Part of a small language model's weights.
Size: 10 layers, width 768, MLP 2048 SwiGLU, vocabulary 32768, 121M parameters.
Architecture: RMSNorm before each block, rotary positions, no biases in attention or MLP, untied embeddings.
Training: a variant of Adam for these matrices, 1419M tokens, 5414 steps.
MLP neurons of a small language model. Each row is named by its layer, matrix (down: output weights) and neuron, and shows model dimensions 640-735. Each number is 500 + 40 x the weight over its row's rms, rounded and kept within 0 to 999. Numbers have three digits each. A neuron's up and down rows have the sign that makes its largest values positive.
After each neuron's rows, "fires before" lists the tokens most often just after its 100 highest values on Wikipedia text that the model never trained on. A number after a token or word is its count.

L2.down751:485482555501480501512508530503454504532367435469517517438467492504520490478478495490555449519470523515516455503487549437503465532577544514452511468561522533495521541536518461502525504467524456497505515473489461540425537432527496507520558531535542522454438541573564493533475506417549568610
fires before: " | " 32, " |  |" 13, "–" 8, "," 7, "; " 5, "\n" 4

L4.down1298:460555497435523488466539543480513547516425531484452517567508493470470465496484494467512462489524504457546475510489412429527463512508520520523579479485484482491415493517570491473484418504504558537559544463512524498518399436456501494464465578562508475439495483480488510508522558459545503451
fires before: "\n" 27, "002" 15, "001" 13, "000" 9, "003" 6, "018" 5

L4.down1494:540502528432531518573496482483526426473505501487529544501504495491523595384488524540477512502586514555533512444451538563429496525537494564470425540519474542548435530524496552442515483517533472467570512533496561530510560503566432476519590523553474551546482483493521569530529453494518507564
fires before: "." 20, "," 16, " | " 13, "–" 10, "st" 6

L2.down1706:562479540518628483499572449383482431456532556516520483546480537437584478537472440514522489477478561516487486513501515563644443563514585523602459557521538502472431472494530483485464563489494513557492404582469512415500480450518468467446433503466470474475480549443495527516519490526483512511
fires before: "\n" 38, "\n\n" 31, "1" 4

L4.down347:415498524504556536488500517541541543505485539502566551516474507532535527466588471453567495510496524489506421443462452430470482491500494445519473516500531550471497455424579532501440449559532507504445519533461494484538478567500505470455580443544513538496466544513496492543488521511552572544
fires before: " / (" 27, "–" 12, "." 10, " | Set " 5

L2.down11:507471508589487492520508477521514433557427614561450518428458493424471480422476463491523459475496492506505464520520497490527457531483491457504483507424563510571522492498537510510482558544551499467427542557532414526511478454490550544487549502492522538470473515543561496521568483503485452536
fires before: "." 19, " | " 16, "," 10, "6" 5, "–" 4

L4.down1085:460465494508554545473540522493515523514464518535560529465469428485584527567473493452444533476488513501525556453431557479469547456558555541587547531539490509490553534539582511507490499549496519448455476565470492458547479422491572521497535510529510497477476484522582470507520537470512512442
fires before: "–" 31, ":" 24, "\n" 5

L2.down1670:455486475488505509447433449452491506517463548480512521485526521528509502445558514454528424517531480520480512521418514467482537511448473486450461466593488548533502450504512540532467505499486495425476478459454509599565525483510556452502466489581478521536479470464475466442533453537400514505
fires before: " | " 57, "0" 7, "7" 4

L4.down1023:494519491502552502460510538500520491440494488478513470480491486494466488578551535540584445479420503388545498471592478513440493496501518535486540446522456511580477445423503518513531482518544503504488465490507522509503544498552544430486432528389500497541516483513537480545401523479524479507
fires before: ", " 23, " –" 18, "." 13, " -" 5

L2.down1113:458550489464546497469482562512506498491460550453570496507432420514490522524517526565541539501406456550476576505486516381442409468469465518522530479473476510483523614481471478499483460507512531512469524490515479480513465556475518528550479486504587496543499553511514529583557436429508472550
fires before: " | " 26, "% |" 10, ") | " 6, "\n" 6, "andidate | Votes |" 5, " | −" 4

L2.down356:502418501494486488464455537489463492416533479505513522520555473509443513449563514543534535478484513494532415505544496506543524544490442580533385524466529488474430531535546503495513546509535455513533463537517553492484502500462520519426461497545443501535533516414506457534508481559501530517
fires before: "\n" 45, "\n\n" 26

L4.down1388:471532488513496475514418461545417531492563558508521456461485486447467551456447487519530506503489511584408558490522516522544494558525533442506483490493509503476483493476551534498522454535517465486441532499496465447457475549510463537457551513490397507539446508520516456497481502548458459516
fires before: "–" 82

L4.down205:457517495451529564562504563506476496579456479468523534469422521540528450511493536515481473601443499544550490554528528509507522486510438471500479529533496502490444483526494571517461482501517481450468473496486498478527508496512456511495523504446492503494512437491525483464460476444532530453
fires before: "." 13, "001" 13, "0" 13, "002" 12, "000" 8, "003" 4

L4.down1820:480519469429581508571527448553433528542379430406475544531464543512517416493515487503513541463459457459528566459503534428495513513585486564498507506474494493529442456527482570472523552505503466497501555490541540480495504462571488478491531542489501525518493516533478440526391436478490511475
fires before: "." 64, "–" 10, " |" 5

L4.down1924:488481444542484440503501564535553491529457615466517407540492507569494518503478525420530531452510484437475448521480457453499462526501520520537555486491520509454525454429455540477485497464573496487516438530526442506502455544488518429454539534555461459499486493524510470413498515528523428462
fires before: "\n" 29, "\n\n" 14, " |" 5, " | " 4, "; " 4

L4.down1762:518551445523495486470483538505483495476594478540551468501461483486582488556385449527520415462518499560543489417554471578490520477471550407526481521423517502547460534538450485535526523506519534446482523516511498453484526469515501478565522486451498498492449565459474478457419501493565506510
fires before: "0" 34, "2" 8, "." 8, "a" 6

L2.down2026:520533504536526550469578500513495469443456494477580436485522514465505504499404535566469429512476461529554475516460493503546505519541484498473527476502480464519439521517454543503531488465524465536491522526548507493530569414501516515560518506497549589516579473480536432606467557474568466481
fires before: " | " 43, " |" 8, ", " 5

L2.down1349:502470557499492492540479526514485569496528526510582476499459554457512500498418565542419538540494475530528510527541518552532506464447455497422554518493490482535532354525420465573492485528476478430446541498481508551516556502535497446498469533522395499444497557530480512445501544505480528481
fires before: "2" 32, "1" 17, " " 4

L4.down337:497478474441478488500494365461455518547504452500522500496555485509481519505578481472555502483442496531465528499584538536478536515518529503539510535433486504517483437509532488547495476583501502484510604504445475556494532465469468461451454519444513466463520466471432504496489537484581512515
fires before: "\n" 57, "\n\n" 32

L4.down1724:562534568488533470486542587573467532511537511512456596468444518524449534569470541539555540432485526446423534519440525535520485529507535541510493539490514425484459472559508529430458517529517550565495577472527466559485478480566533548454547566526552423561473529455518516538519519509520490509
fires before: " | " 26, "\n" 24, " |" 8, "." 4

L2.down1112:570518464474450405514481526528462483564511517450480540496405450465433476520458523552478470473477489538447502467482579458462485453461456509522497594477564533488572432516520521547480484521546494589491496436474566515428534488442497501424585516510502504482444516529466497540486484491479502460
fires before: "0" 25, "2" 14, "1" 12, " | " 5, " |" 5

L4.down1601:473532552527530563507523559485530548499512475499509491514483484532480511461508488495543551533458530509593532536509512468495515472505444484438476459494497422476416470473545529464519510560496450601540483550482462475508526503535500476497519546486548478484533545480521551512523513560490503535
fires before: "2" 32, "1" 10, "20" 5, "3" 5, "6" 4, "12" 4

L4.down1815:523505439446486472500466500448529461505502500453446451474519507504490457493589510498500530429465551493513485470513492434525534450572578529482489563524474537529534501507494528426495532541522503493508468495441443468521519460498532499503428506540574512450491474469484510466525534538496498539
fires before: "2" 61, "1" 23

L4.down35:504527510453427505512480494429418462530467503515475489471495442489544430459539444464516439518489501452563525492487477473438497552451477547475509471440555544496482466531549465595550536436496415487503482461516497513514479513533538477508478468474410468519565553508468456496474423531502509478
fires before: "2" 43, "1" 41

L4.down370:483454514510547483575538449523552475502469441583415472469520539631532542430444499449492531502483476555488470514454428483485499519536449475441486442554489413570523603558459469563526558506540453555433522486462534573450515530549453531471499491499473511495475419470504592478471477500544471492
fires before: " | " 41, " |" 13

L4.down1593:524518549472559477442520529480485514560466482509503531475545505585476530470541490496494467455419539496498461511485549424501476530509408515566471551560522447583523485471458487451453481507438418498541491439415537525543532482559531455492483514442471458518493507399467500552472511545525526525
fires before: " | " 24, "0" 10, "1" 9, "2" 4, " / " 4, "3" 4

L4.down1911:420490503583502536404420550512464454565469554501509582493493517438474428510508547437502498438469500480505485442568482516519458461552520516440515478452484560460493600451488462507457477529516498460462571443481557566549478461519496503431453522516521466531447475411454589460515561422455556477
fires before: " | " 35, " |  |" 11, " (" 5, "," 4

L4.down786:491448475541583482526503511466516560532574506487479533524526538468476519533556469571509462447565606438475511564608519517545527423421439390531579485521474449495520507479530555469529459539528475581552507550489555534467482513455514486523519433539525492479471541511446501476409516545498553500
fires before: "0" 15, " | " 12, "1" 8, "5" 5, "23" 5, " / (" 5

L2.down463:442443440477555481545473497496493553484449415495472491491547488526516564498542540458492461517477534518529534474512483482536544508455498621500479481599547512556483431574547472446398532488508465529555452531454542504468503507445446439445498439516541510530483562420484506457547541477526487502
fires before: " | " 23, " |  |" 14, " |" 8, "; " 6

L4.down1326:539496524457460509488508556492530467440513487487451510483485508522464505509529540496489535484578460449527508513419439529423486417566504511455463509493478529497561521513439540489490458503349532506531508497568574559511580490534518570507473464470526512527495456461396520523452507491469444582
fires before: "2" 33, " | " 16, "21" 5, "14" 4

L4.down1405:450451532498454561559463476451450505499481510515527565522590463536398492422466473440466468502557474530508498490616423432588538441455474534535503584471509533516457480479482441572488551478534484499548515503495515542519482590510486544525532537561572536462523464431524573414493480502494534499
fires before: "0" 62, "1" 8, "2" 6, "4" 4

L2.down1907:486500585533433475475523495480431537539530490459456466468404537551558460501448474568478496503509542437508501478434442440460522521535446442471485523492516491517456450494512519556520518492601558465490509529482447518506508528543514460526493507567448491580530569457493446409516533551504525453
fires before: "." 35, "," 17, "\n" 4, " mm (" 4, " (" 4

L2.down398:561517533517487558549596558456616540533473524529464527454527476542510488575514461583553525476533548398434512513472459492533471491543500479540449499430482511522528453537417553484466559612470487477512485566521539533550477518489482456565449494477465459568475461522432516489520617490534463529
fires before: "1" 29, "2" 18, ", " 5

L2.down1398:498550522480431436468472512484512469596467622517489475489585518511495470465582533524528509498499493474462536485485498516496577546516520508519479541496501520529495537450498546486515516494488518490537465466489487439496497409474539489457403473517511472478610446482505551498435537547519504480
fires before: "2" 35, "1" 19

L2.down1656:539487523478530477544525463452503552555522521548499476524513510505540464448537550468587512429461519515593486448495556453490535456437481542477449399500537526466475506469495467512461473506470503471536510467502516408489529561497569487488514472460518468487509527534489506528498541400506547496
fires before: "2" 31, "1" 30

L2.down1620:451553562563453562495506477498451523503512520492535465458486556499493551499532497467457571549436480478550489480598551508504449448491461576473563483510520494532485485495475543526530475494543462540533535517530546542469521496528476462530472507433476536574442416497426523504517458472487503503
fires before: "\n" 48, "\n\n" 8, " |" 7

L4.down293:499527535522498460484527530520581462406509539456472489437499435557503461526406505542492466465427482482548499446501589509497509519468453471553487488472545565530502542518530480545546579487409491537465446430558463532500569460498514476516470582530520466512543464480478429483488429438528498525
fires before: "| " 48, "|" 7, "2" 6

L4.down1153:487487521460467506502507445478526493502587462543489579487453485405516445556564543499576404535484489571498501570492451509431575485476510474482457481473461521551542486484453492521514465506498487530576477413529512497428519423534495530508525460483494472607537477556550477508470473572538533558
fires before: " | " 51, "." 7, "," 6

L4.down1997:526510570543446503538558501490544448582504500496502492482506540556569476408475506505496498527428493411530447537398560512414450508497497558515511457550506550481506531564477521537490597464492447512553476468473470499494548467579517486449538542521542500505594535548520543488450475534518454525
fires before: "." 27, " | " 12, ":" 10, "–" 7, "-" 6, " | \"" 5

L2.down2025:475448554528477502427509524437534565482462545521526513466478498478436500491491523450587551456510520489368460488497499542570508516542552466559514499532511521542469484529548517531427485530451445543474509495539519563477495468506447497481528597489487536534587499531574490492541480499494504483
fires before: " | " 17, ")" 17, " |" 7, " | — |  |" 5, " | —" 4

L2.down951:522514476479532466572514445547494518500524426432480485487491502519467550518511497498501521464525494458524475521430469520494502548458460547464509501496438464550448534334489572494541487421534462517529485480548524547470461557464579476456425553550522469463542478567509462472533458411509496476
fires before: "\n" 47, "\n\n" 22

L4.down978:506503454499530563482541533468513471456451527535549528528520541506525581528474488485485467561462455431566558477504493533430457453566532528481516504480481446512458514545478464489515549453479495496621572491462492486531492515511469511534499509482499540532535519509513549507420483505456450542
fires before: "–" 38, ")" 7, "-" 6

L4.down867:546524448478479455486506574454550405521525597501487514526509525501576451523522460462463501456456526498461478463508503494541515515536553488561524504509472460534402538563501521457530463523536458508517475549526471465494541500485546509547500556455523504517526449505487474497498542478474479500
fires before: " | " 51, "; " 10, "." 8, "," 6, " |  |" 4